Part of a small language model's weights.
Training: a variant of Muon for these matrices, 96M tokens, 5868 steps.
MLP neurons of a small language model. Each row is named by its layer, matrix (up: input weights) and neuron, and shows model dimensions 16-111. Each number is 500 + 50 x the weight over its row's rms, rounded and kept within 0 to 999. Numbers have three digits each.
After each neuron's rows, "fires on" lists the tokens most often at its 100 highest values on Wikipedia text that the model never trained on.

L9.up190:409379469536538520466478528557497472540526455490504441489491427470561538423510512503512410436525528509513519560527576564474520500502575510444501483529500468423563404547626518443539498448599561531492408513534437434560644459566540538433596600509466579517438547498531495544459612561473562489
fires on: "i", "Te", "serv", "well", "ev", "ind"

L3.up169:442535519495485482498614451512445489550340605481537532423596458676493507557464527436431441551489569453531455511528564556542521497480472487581503451523505502444488412522462556521458466479545418547490430553569432560500490503576508447508439482505505421440467569450434484453506487532518538494
fires on: "in ", "at ", "is ", "ver ", "on "

L10.up315:475545482546466485547531534490506491494501538364523501427477517436531509497570402503437494508434541502498510505466499588543460462499447507507564542471472537489412609459598576551517439547453663564485524458461536492480449472532489540530494405559435561455554566496439533458579475479457574520
fires on: "K", "0", "dr"

L9.up26:342402562408467433480569545443519442461509569477556355504502512485481542424432494435590480506455506592530444466482479625523510548540454482493562502500576475494488401467520525537508413518472511516492494426428518550496442503449467533523605497468561498480512576498544534436481615503388538497
fires on: "ent", "en", "el", "em", "av", "in"

L5.up67:464655505536572527555421473458397540528536508467471546555474516549515506478443515419492576411513547587476490427545451484483568416526519542468554574468533487472524541441516492501487556419573579467483392585524445495465382548451522579478486467457518535528506485471445502481596395499540521374
fires on: "occ", "ev", "as", "loc", "is", "Mar"

L8.up136:397535525560471433492542520523487660552480464485475576433464487455485531600491445543452575514438536577460424521468543509426447539442482518501543491454521519464481524556531588490603438456433500543559511537472440538497493472440464510487400497547490560551581513464465509491500421536541414507
fires on: "op", "im", ". ", "app", "dr"

L9.up129:564430434535498478582451423522558544469548462564516428512449463497485525442514551501496514415511522459562514535454489413408518496486525551391562505471468477482403479486453466484483496481510510492510534479545551480483536481511465644589516491426505499459531546459333508486500481467470442617
fires on: "con", "an", "on", "th", "Con"

L9.up241:544511530421448511504603513550509511506464498481539414540415420483408523506547422520495377517539453481542590570565565487509547448450452488445501450498457515456507513540437504564447468397424492485428470466509449594577436394511383560524545466463436482488406527525517458502482543509466511555
fires on: "e", "eb", "ep", "it", "p", "t"

L10.up241:573424457501594497515663459550493571436442575473523560429511442504445486474559533450429525477628507549522454484620411504407466517489474578519428502586485489443578478517529528505517463476461518542521582470512530461579417567462468539537546533512507514440569508510489514452517552455399414496
fires on: "W", "f", "Bl", "bl", "inn"

L3.up183:577501491461471497493473474425485524582478559446501508543525477589489472464522439457490382472467353423513610508469488506411486375572516508496546466519488491519488454509482535556487481429564531609530443514521521560507539509500476476529529493515477418571541506475469530485608446483516420553
fires on: "to ", "Publ", "and ", "ography", "in ", "Studi"

L11.up160:604480539505550477483535435498505570421486588464492456553360423502501468411466537427554556498573516560468499432547523579516541492467450550465513494462471564447500526447584509523506429445414421518489514535521452469475487514490536557570533548452515495591496441522568512442565517535507500581
fires on: "W", "int", "inn"

L8.up153:457493552470521467535449390493451470464485560571579540538496519482459561464608515549518467413602647471521509492540409481419532464509407484497512499400450422492343478439457454489491448442530456559484451529542517552377517488548492585579451485465555505463501539587447558506523480491522531484
fires on: "on", "al", "in", "con", "In"

L8.up286:497520549584581552506497519437515516522541497492510444431544464501481526511411511471470503512480489491563418522457631429375612526508503559486513585475439544426597492475504498588584620526418587423466407579486479429500542502501525558472461392477506513522438509483423491543560493479591487460
fires on: "ell", "clos", "fail", "feat", "nat", "at"

L8.up111:541460503455566512484412531581507715415568415488540499549503512513502477477514482459504479501474598483408434470510483535478452518454476440552457461532502532494543495480496446528602539559528555473536548497415433515476517581515451481456525534449455445483517536543549451568582539516542432473
fires on: "c", "le", "al", "tra", "lo", "a"

L11.up119:412531489470559542406583491533448514532436496514539454410552478451532539385505583526489423528500504477576472579600454457518561525441536558541492361599527467545523473415502594471441505513414494507489533519528505570500481485436494476498479524474535498398515536416413454405426586466522474522
fires on: "in", "en", "ret", "t", "af", "n"

L8.up266:523415546519552383488501551535473533436563432461493519483411620464397484455487476491518527460540479507541422449420499561492540532445513576510636524439480477579529467519427659529538544542508561541431551512457496490530464394489547552478592531493540495517424534476471525557489467526557535435
fires on: "r", "str", "ant"

L11.up13:512481537453618481490531509495401495461533498453541569492427412434506501478438521481450554451579504553454418473480532508523551503588509497428506529479462523592397435610523524436489517489521493546515559503572513522421572472426465524500455597527571466454460491467569448483462484457497554516
fires on: "H", "G"

L11.up134:463438507449444493467543446544461442534466530455447526456500592381510504533474595559501546537547488455493466459609489483532513481590533556614522492534465488511446596578546489437526566590483436551481463448568558479560476482503531557467465389409523494514519554468567491463476502518470577456
fires on: "de", "pri", "re", "in", "Med"

L6.up224:469531551499545478521569513427468538523483536464531412487457560552480533519561451459481521542438467505478595549565456514561533566524595571545496612480488496345451462551543433490581508487492523377527418506484577500457548552467475484444501444488447539503562448513588544463563454468536436506
fires on: "g", "Th", "d", "f", "South "

L10.up3:477542627516462531468486501529521555534512530416482504514399482439439522444550506562536515537538445404429562515435522484507482556484479538580517475492430429448488466533570473452500478454488522504519406504484520495547454570474473497502587500457466572437523585501453561475535488481531438502
fires on: "y", "d", "Th", "n", "s", "H"

L8.up279:517484584457472474491431507562448509449578500575566480554494466540590483508455455445465539413421471559548428619537555492454491566567501518510449461508498395540451536560515467562498413466387446500538561403618523412540509527446521518459452478422541498548509461470455523539533451579604431570
fires on: ", ", "-", "b", "–", "van"

L3.up44:392588476472434463452443482549460469512520528505507509515473542493494505518436504506438538505564486543453441415381500504436542542549500434456553515499511543509470563482443591604396555482658546472581587472518489431526539514524465436504549505543522579471540477433574524404499569492548519463
fires on: "°", "and", "′", ": ", ":", "on "

L10.up308:543447457512579480512615441443466547481458482530390477566468497481494467507569545490394518521538446448511379506515535551419511505460569499518540511525470428580544487512457522564415527553494571565475539582496451493560552480468479510433422543537489462529502511603470377486434530589464499501
fires on: "l", "| ", "en", "all", "er", "p"

L10.up38:528493575517526552508532556639531419496494496503514471403382614518485480453440453518543544506463438520464445468554431520465495533432553456410536531517504495551492559409468567557555528451554619599424534479547527469448474506496481476452472452531502522437494526470524484579511462593448489540
fires on: "tem", "r", "m", "om", "multi", "im"

L9.up252:594588486457453519498553502553525470479509463481501504649475515512537545606489516521572550513465554501482546473437559541509492594441481440578467462557521499518391374568575448435486506464543537515543559471466559455566521503493507478507490498492527492491591616523541441529406432446489559497
fires on: "e", "0", "ay", "ast", "ym", "cent"

L10.up108:530468486497436616428462417478519494456535514472506481577536525469464457534525456497453535529494522466522498547510479426434515544524482564407413488500411516419511520599502653480422513565456575426448540513453577449562479542517555579530459512500453461488516561557496431462506497489518496495
fires on: "T", "th", "ad", "et", "t"

L3.up124:385380423522511531572501472478470523473530491571521522392482574582466488455508403547483492531458479567545510490478489553566559503435529495420589529484540567516429612534462506542526500528478475456527513538432407508482505453533557565513531585571487481443491450527413590585496491445507468496
fires on: "″", "side ", "ing ", "ag", "-", "Virg"

L3.up1:453501488522456559493525446441548483473451512413531468523486455555561452478521534470551496473513548494468369553538520452527475512479436436391416524537539475461413463509467504496512489507589581545444441489573474465522551525521438443520530431479627548569539467542567446553508522436463515446
fires on: "198", "a", "199", "C", "196"

L6.up7:491466396560591486533492528577528574486546580430494404511434500531475459544540536453512500487511520498502457595488511591552478491470480538499505509512477395477572432525448432591548505455553478464608449584448509515405451455525486507516531426511491527508549514534501396523442497479594583510
fires on: "y", "st", "ent", "enc", "irc", "di"

L9.up222:470516538498605545487444478521589519463507478481459545589525490595392511475539530498490565428606578583549532555469489571542545538443442533498547437507584444490559518529517533463453439468406412540429488518571531490446500448513448386582491575463547506494432504549522494476468536475472491527
fires on: "et", "sec", "n", "Total ", "ti"

L3.up308:447451502471510509433468464531487561429467502530482499542441419437552508425527493497419505461489494478549549442479466474570610535550510450435485490529459444479437504615408458553474536411557504546486497517441502451507563618500567461547428484487534483552473544457596523525417438510526408513
fires on: ")", ",", ": ", "to ", "°"

L6.up84:545514431437605539583631541536432509532563497486504626521465433544489467535472585522492494483564526578449533415423515558492455472429564498440467549532560488498508437622538513498468512466559538436461470587520501507522460437548482525503533470499482571412457581470554540395436572515520539514
fires on: "a", "urr", "ir", "it", "id", "b"

L6.up44:400552507590457539494476417537467505474430517444535552475413601480537471525509545514586510466497478516473465440478546413616476570550561506442506568440401520476437439539599535514449479529448624549399502466498544430492493556445544514434531526505448482547497558533488601556522417536484532514
fires on: "w", "em", "m", "is ", "ev"

L6.up27:567505547434475610419536583480443600511549547525584510565356555601588471550575508472466502542434473471513515530510550428496435533535536506445426519491510498460470556456507455436515550530444491448469433393492521535512511547558494543480514425519489468557532539431521503503548404453528483498
fires on: "ro", "i", "s", "adi", "sh", "are"

L5.up161:525505542458515431505490515507495509416544468482464549456501462529500502450534545550521558531475629400466501570434448461450514497527451512525434566514413542541505530453522512514417535505509511519514605479523544426561527531509545424571479560450471475489548409517494453494547564517469504545
fires on: "ed", "ab", "ati", ": ", ":"

L9.up243:538440503551523486467522501562440501476491568435492557448433520521468424475347471496488571539542356472572499596463544541554418470460431440610505521445537489467541505406441527527458483478483546495441507575499626566530466491472546568498534549561484546526539519517497496470504470560489465535
fires on: "di", "d", "all", "ist"

L6.up150:510531558496466454475520546562492441512548447455536471499574619483527544574489461457528412537457529529490625588426536564462470438463500507490470506530522533578439481539479644526517441469352480528482503494526442552547528492516481484483517504547415507550516592413500501515510514435552485598
fires on: "and ", "en", "id", "it", "r", "th"

L5.up151:572405522513446502473548469578548475533564443512510482478407478468472441460428543510481553425486561523594559545497472610451421390418522531453453538537511520502479559531487475531488480531445434513452527537513524468470483471443492595537507437580525446527501522475480613459637475382548471514
fires on: "Con", "con", "tri", "ed", "fin", "soci"

L6.up152:553532526475552527404516510554495573473463522503539567577437397436471476452533418508594543558557488421463538460521560475543517498491317413531477514526464545569490383500474481472411544535418509463546570451476398579541492503423485437551558484548539461493495510470504493493514532540559548540
fires on: "p", "e", "er", "n", "ec"

L6.up43:536552484433420517398558464432506561432494528519582526473545388531428558468445557526516583508417486500559567518546453478525508590461484417473508544486471589396513515603456500496419435567499540529512512475574518547515474487526545536447505478500470455437551570515416531563485517558579497455
fires on: "t", "igh", "th", "port", "ther", "eb"

L11.up208:432580444499452464499539529552479470443586508480514559535486408469492497494409548526420438476443472568538472490499535449429579518490499484505448518539440566457469431442504555434393551448542493445517539525550574484399506488563513584502515472475520533496407535577525503489503508546532558487
fires on: "ad", "est", "it", "our", "ir"

L9.up236:484532507547491425567453463478501542508432529553493477531523540488459520595541520544501573531552481500555485475519481531436529556489500550437614470567548445443510465482565509515506470532460531516391449542499559488478597539520462528467440466354538443479484596489571499516481522536466383518
fires on: "wi", "pre", "eb", "sur", "st", "le"

L9.up122:514573488548644469550490485555478522477512489416546537553505446535525478479483527503551495641574574467483481524453530531506513580517475455477463483506534461589441513485474503467487519469458447461512473597446450409595569378606528532466604504471485493393460505449498549472427540443483533443
fires on: "s", "an ", "c", "S", "d", "oc"

L6.up216:544450498373541479498505449537563571475465496500466472550491451509500442557394587448494439537439479568404497458463531462547473533558454513562542444530464471582461493522526536474536624492461623517548466597439546392478535629520422452447459519541583468527553521441549444544508507466466497415
fires on: "e", "th", "st", "ast"

L10.up159:416580480497527514445593537395517596400471554445507412482508443504557595485465506404544519529555519456561412519484375518501455562554470510481510533493519416471476471494483491481475492413397487428576539518454515448460489493475460552515498453473598499535518463473523476531445424474529543426
fires on: "t", "an "

L11.up194:477463546455505403484543532556482524460447569446614529431484515489475455429488407570505517527489529505480510510517555490419487506467613466412508384555550519463439502525476588553456443508522576484475455505491539496514573430524486525429493548437528514454452587458571438496469577512431484526
fires on: "st", "re", "le", "i", "ch"

L5.up133:439549585469498496463503462516448527506519522507527556546527585504473479490523489492562491522512536539481520533442460502489513490458510498515369492428450435372569501503551483548534524541553454492511529465434472438500585617447398482444543495506477502516478492588585582515592542492481439397
fires on: "sp", "re", "add", "ab", "rec", "we"

L8.up181:457522490505468429615548420460494533577658499434509480562527502491453431525456557410436498465481432525531563524531559476529582519493458508603489577470500362452559459454380444490500475455477502551487519508529496514481531551566516465465498475479582553497534461458530455569510417457556535419
fires on: "y", "b", "or", "-", "ou"

L9.up42:481489425551542543450561450483517478527442588469479485494606459505488515598510547466585583576461527547534546589508445485424476464420428526462545426559496518461403474539520441446506489479449424467473490534532559539377540446440542528345530461485586478523591598582522497474560433524542502479
fires on: "o", "oo", "ong", "e", "u"

L11.up288:559511422535534530463563523521444479561522540483523528434573463492482502574455511473583551458569398485480521521525547444540450527473500522453541458535549460550500519434447557529387457447488519485528508545456522511541524479534459560400462444474449478426512577520538414498553459387482538519
fires on: "oo", "H", "h", "an", "u"

L9.up224:435460542474552481490419544488513568477525522490514480561488567491575489459481491520505574525434504451530515503507518530517535479509471516452504630417569480492514522525397511464463433409453465526539510530339509567549583544555538616550450486528533369533464464535504464461484489512406494486
fires on: "of ", ",", "(", "than ", "to ", "9"

L6.up186:436484488442453520574480464468546587524623426501575545550445443477426507485488534481545473434474544491492549549541468558451500486513545468453511544607523507317491477436581493498547534473497572421422492599581474470507501498559435555559547462508539464472482583447383502579495530558520556548
fires on: "coun", "ev", "educ", "pol", "ind"

L5.up316:455489527503462486435552579446476631529570532469455480538522514420564540435450485514440477508513518503532515498466471530530573523602454430467601558593564444472498545561459519480475425585507436517517470503467476546472549621502483458471482522447483521462506501520569369464445390436544495543
fires on: "y", "t", "ty", "Y", "ing"

L3.up300:503507483548571392434503573487505597463671530469513448494570581559444563560594567476479522511481496457471438427461561551508451440539492515528581527452521482449487479539543524513511480511450464450498493399561496485414463372472439534464534472490557448412486503467507452592492577578527441448
fires on: "r", "by", "sal", "dr", "called ", "Location"

L9.up282:533540526447558545470574601425444465526453537449496450529575567491496491512574469422459482471388460415473448465414500505498554510581445512497465533475546581568554442484442464452526455536389470505407488486435565486511569535521524494455542471543484460483534547470533471471529464446536488420
fires on: "+", "-", "−", ".", "ec", "t"

L5.up230:545504482500485511455489506494552553563593562568407491475451553417481464535547433431543463480532467532481504501473509540428504427479547586445526472498538526453565544548536514515541539418435526535604512532497608512519482524587589479482524477475497529520576584322482492523473431500510509433
fires on: "gr", "°", "′", "pr", "st", "ug"

L10.up77:597484546435597537455503392593567539479559480449431515523463407503497492585522402480483419533513583455494553531456496439636478510553434497518455454480507465418475475469419510453471551414548505411445490525451468487529470558539510535453527442467484442466517582452486468485637513493531478523
fires on: "t", "th", "c", "in", "a", "as"

L11.up267:597449399488501518496576490528542554541458539458462498539490522403526469481500492454505514541493504550627529555417547456495578492489418595487460452569569487542549475548583541511524429520471587443496472551517458491513512450454412482512527522404494562477539527479526419424463537532500523538
fires on: "el", "n", "en", "le", "s", "."

L11.up36:501503501471483480464536542518523426462538533388485435653442491545500491466486431548470529436512589532572513427621369507510563507540530506399574429499473523481554475537423497529476508466445560498471518464502562566446525477525588576429427499393590630401552467519500414486454552545457553501
fires on: "t", "ent", "it"

L9.up171:506466486512535474516547400498527425623480487597498537592531589515533499633488521570598504536586516463466440519472457481559478478404522499529578516536532519473521495500464596356519463499497643424416468441478483547543468571589489501510480584455434452447519581470477565445507504547479512461
fires on: "u", "in", "al", "f", "am"

L10.up110:540529471467415412529550429553472460485584469492590538459588458483413437603536518469446493438439504394512455516527515425477560492458405487519573468486557446524545463544444554469489486519548426521418485434542548518530504377524541490537504530539416537474508422547459483492615490465487602535
fires on: "b", "form", "a", "ain", "bel", "ran"

L9.up75:522514580442486518549443507406442527563508518583498515488532462498446504596446479497515499541538452505451424581493528426481492548466492463505473539484510527489499571528529518521452499461505472502541456570569469643429521479521548506525363424569426517494547563556492558547469501503554381403
fires on: "Mc", "et", "ter", "and", "g", "aw"

L6.up113:470464481511502493455514466460477445458532493456469421448426598548479453528568480600587550576540499480495591395623546544562401539485486520490469443540504450569458443446457478509395467523504590555601524512528553520530529508535454436479562556497481506492481440487459503510524458436532556454
fires on: "er", "ig", "rig", "r", "ver"

L9.up155:485417487462473453479506489531478486470505539529524540485534573527461481549550583526472525450567515536496457459466514558558412544506573562496477495516527516553464442456490427499485490589433601430572481541495516524470544519534439491448522567448436482396490636575518647400464481537482429472
fires on: "u", "li", "le", "sur", "al", "vi"

L6.up6:461449551482555550519516462495542583461461610471444564493427479543450539443507502560520491605483413529488480539578542528481600383421449408505518478504449479457486506489538531537543511501511533511452489503567495508467465544484495511567539605483463503492472509526543606508415475574509489436
fires on: "and ", ", ", "along ", "near ", "at ", "/"

L9.up304:425406482527502437497426483428459504505470544447498408618524537412533441443510441510499460525482517507533416477479517550515599503582534451556584485616525445584493458559480518557442443554460440537598451549491482505483532413522478484467497533479476483599539516564440517493458567463442592409
fires on: "el", "w", "te", "or", "en", "on"

L5.up86:458493502472443476514505450509511469467416496547629503496540568481539469485526521560479543468491538552527494485545498481445473431597418509573445540527626472599385567503510578515564495521546498510487449632409501371488587503532449457505529532526455479496498489560596522521468466528523532470
fires on: "a", "e", "co", "ea"

L5.up135:492501502610467529495435509489483495492461420493615510440526538510525577575524469487501471407458553447469545545566476459480453553487479479306540528483541511463470478517472506400485586405559520477626476412526437463487483475476514533539542474496475519508586495533479579476486449535497500460
fires on: "ag", "bor", "it", "add", "ad"

L5.up277:493503444488499515484593406409557566509567578508419505513465634478606555521491491412530552557465529596482557555531357538464462529528439560556490459520523574500507508492460480425458484493379441501580487485542534508543483457546534514478486493466608483507551469466513412430450594479476499541
fires on: "v", "n", "an ", "inn", "gl", "gr"

L3.up130:475620511409545535518557485489419467510387540499551489531580518636429460564506533497536445562421457456435530485522583559412476395501489478553476503573335471489494514497516588541469484569542585538493501500452460559452494418545402418441415561443451518478502450498515528488499470534505488493
fires on: "at ", "as ", "and ", "in ", "or ", "ince "

L8.up313:580588438504514587446470503458510603561524442498496424542416540446434533481469515391618452487458519688554442532443432524439544509497455497481482555526537456521482438523528520510494490489445504438488442495447486602493525465547481527578501474561549455506533501499493421581527428534562460565
fires on: "ter", "of ", "South ", "t", "9", "3"

L9.up143:522503497532534408479542480454465499526461587504580452514536508541389495581494623445541548466550462492448607474478411508430522513432459434429576482432479460481533612540553576544464507460527523566572499500468555491478499487540566510531543481502520503512469535583478589593530501503574583576
fires on: "m", "th", "et", "ur", "or", "igh"

L11.up308:462577545487504446535467428408626465478491467438430488533540491551438432446450446560487494556495482488479552480430547506461612509530573442476467432458459524523407500606468569593560492469468517525540475431432489576491457419455474506489556499540401458589508568420519564519542472529535399529
fires on: "th", "new", "ek", "ear", "r"

L3.up123:515481516473440530508568600429535494486567530464543524489527527535612544422553492437480550540596556488519487533495441565482428478434548482415523521516550459527537503513535515564561481429438520517574527431478517467596522416488476541450481498502536536460552465536529501499558530453576558460
fires on: "sc", "wh", "St", "str"

L5.up243:540505530504446503462486578578480542518486593501542420532505519451440453520496437477583480565513639472427403508525505493628510498437409471515472585471444502503456474544477436460498548511487530490578514520470453481477581511445531485489466602496520504498499532562588462528550536531535528454
fires on: "y", "-", "ter ", "er", "ey", "l "

L11.up43:489465476517474510486521527537568542535512519480493411389484538464542412477577434505550491493537519456532491617548506493562540402437405504545475524525530569459555424536451422491372516541494494549473461512517430562436508509553433511486576486565463499539486460539524573492395555524524578561
fires on: "e", "p", "ch", "t", "1 ", "cour"

L11.up106:451462456439496508543555500508585429403446507429521526635566535509429473509579479422618534492484520488434493521479474462436457551492570545514473525511486446427502429569533445469560516583491477545505477466498567487545468530501445566412472553465459499591513503474489528525498465557510366523
fires on: "we", "Z", "l", "f", "Sh", "ab"

L11.up10:445448596513537495475512479391466478508528528397522470522570450468528473434516425515521426528588572578511506498564446584497565596541563471479484448509564351467477462451461477578487545464439549476565555478443461562478526522484513482373563553542406567547537634445465561488605497514579471489
fires on: "4", "f", "5", "6", "ter", "rem"

L5.up315:469501517448536468473530479414517393576427537502567375493481409564442537364523483473512464418578576519476421491525474521448484563491549446567495496605589476504454569481489551493522516526471520457537549576430500411486507607511506529509400524535446479504477535586507411547482543463559382524
fires on: "g", "/ ", "f", "e", "a", "enc"

L3.up60:524415533529420514507458491584580552488487500456474443519445497460535521484573454437504551490592506580448494488508510501533476575516461420468534502474552435433483456512441506519584433455458501522510572482367501386481525588477411495545503508496634485513543486565513489460546489483473549523
fires on: "y", "aged ", "184", "wor", "182"

L10.up292:477539464505459474517456520570462496485414519504486557518467414528490434509562443552495547502493458442496547490503495441474524527500441482475606513439473485466510462539485502569463463420583511429518426509528476565505592504542495510494450583420559511520494498525556534520459456514482565480
fires on: "ep", "ap", "op", "ip", "am", "y"

L8.up195:423529525477485461572550446447528529485529458403509465532572499504487456529554535538526493497491456566487515462508452483566534541650525516457473496508520438506541500525383465506536557500494591471477477490580512502399556463570526529544415543507458567378645524512466525504459528417517528513
fires on: "t", "y", "ent", "am", "v", "+"

L5.up128:514509527394445479536441474485522530449501578448501535565455459447552581475548469441498542513500537469474491552444483593567575534508516517467462401611471551472446515534475460462455548552449457433547450457514474434498388486513457539549455460501508520481478407484511429550455521479487582525
fires on: "ch", "cont", "att", "ast", "ret", "prot"

L8.up64:479457519605482538470426497443542541480481512460463444577428505508460478578447536531475452422381492480548509483547501493472502544523510483452499455473519472444451485535447468524397532499383532465480512431512486488541527458492458477586607434452494539545559522417530489444440434464576533498
fires on: "th", "up", "ou", "it", "ad", "es"

L5.up130:458437565524553476595483439510440466475515490532418544440563474601516516456648607601489475458491425496496449546504439444535464485418499489533464557594395428532530467522440450445385540461513506506467493587553444503379553454645498515511558564460508503431444457556634520489500466452539516506
fires on: "for", "ther", "\n\n", ": ", "=="

L11.up161:556565512562581488518440389520495501517476504419534517473412462499563528422512494549514482514477462497488362471395593427467533497513467515435552671463497482522445489473485524502393550496522586465502515499472455523497529528554512522415424485481488498482479616486561467541501543510467509512
fires on: "w", "5 ", "g", "+", "m", "6 "

L10.up187:507420493517541463469574425526526466541466503448494453466483532412474486468506504443515529606504542454548457515541428523465454498564442508577443404474515563485506570443523538553403576514509520491553544514599530589434465576444533438473548504520552533496527459514477496411496531536513547513
fires on: "ation", "in", "os", "ell", "ig", "L"

L8.up200:535593512390497521509548546493476523487518509501536495549478513466526515562517522541477601438535470437449521549441557451466639581442440422482464494534477495496535446479393456576575388492464500656429476467564492462612510452514490556504496500446562439484457482460509487499461547464551372478
fires on: ",", "-", "–", ", ", ":", "."

L8.up91:547548442542543497499481536618487575537510447477612510553485444436540446464510497515519557491552519496521464533495446525438512480461522390446532477461517481579479375507522414436502517541531556416573418479545519502484493455534482515496545527460565510455514427514458466539516507449495615436
fires on: "S", "on", "spec", "oll", "Pol", "s"

L8.up160:466515476503598512585552544542416430453611548532469458489401361459520537330594534432515443481541557400494464466495436561457558503450526474481624437524402488508419553483559554495415492489584474517550499500558487548506466537489457541470543508454491511459490529482498481568535539517523466452
fires on: "tr", "et", "pec", "an ", "um", "o"

L6.up300:602527456496438520636562480458526569488639453435476503542508377480483459553437514510306490504441490488496478585483407470466601512502497486468585466499520457491479531511448509460505544428536590506528539507554562512542521543519559560534553543433483535503522581447459511502429478523456454510
fires on: "b", "s ", "-", "omin", "was "

L5.up226:531515432511495556422451482521524460570524548523429440505437530460517469414497468498537554394529573530512483492479495530521509565539554506498468525447527445484539566556449479500592520452502515519551537504511542469505380524507455508463518457492434438396550432541512465548421458473618476430
fires on: "h", "c", "ent", "m", "enc"

L11.up216:601496507489453533478461485505505540469393521463498470520543461492510515534550562391628503531511475542502447521463490505609571509637492539513613617501551504448520464498510459482509501447530413532608437555399460613486574558442490473483511530480521561498527517583570491539443516464460551453
fires on: "D", "H", "y"

L3.up155:469493533407553510522555425592471483494521452512647540446453475435512480558462564475560425559515536481602497457503478570592476397535543502474468528513464462500538484523476535471549569539484438469496533574532455421493472463452521524447546538392476468451453517540532526544596514404563525562
fires on: "Con", "J", "con", "ence ", "ation "

L3.up73:510535545503559598475446530525500553487555492444576464538536573502507604468459491470511541514556571553468441544549389522671570484541492460418564537513544483406524448482445483460511577471535446455567480561490449517505501421523500418460466506452513520516491535542481472356482545496507560477
fires on: "inc", "ec", "pec", "fac", "Elec"

L9.up244:344560461499444432465469433527420546564575411538564519445447525513454515531499491496522604492431509481471511483481426506482514538498533468500382534509470536504441536476450537506484393487514559490522451502479454443538567468546541459490520536564565510617514518495487483401504587520496494479
fires on: "ul", ":", "w", "ow", "and"

L9.up83:438554447584534535551412539551473442537451468512549473529496470557453501419515593466482534549525467540532409520606500469574484447388512495476579547524512475496537520492482526522482548454521423509545432581430526473564477590477388440572504578483507413535509565590535473500442504552492479440
fires on: "ec", "si", "ac", "inc", "duc", "ic"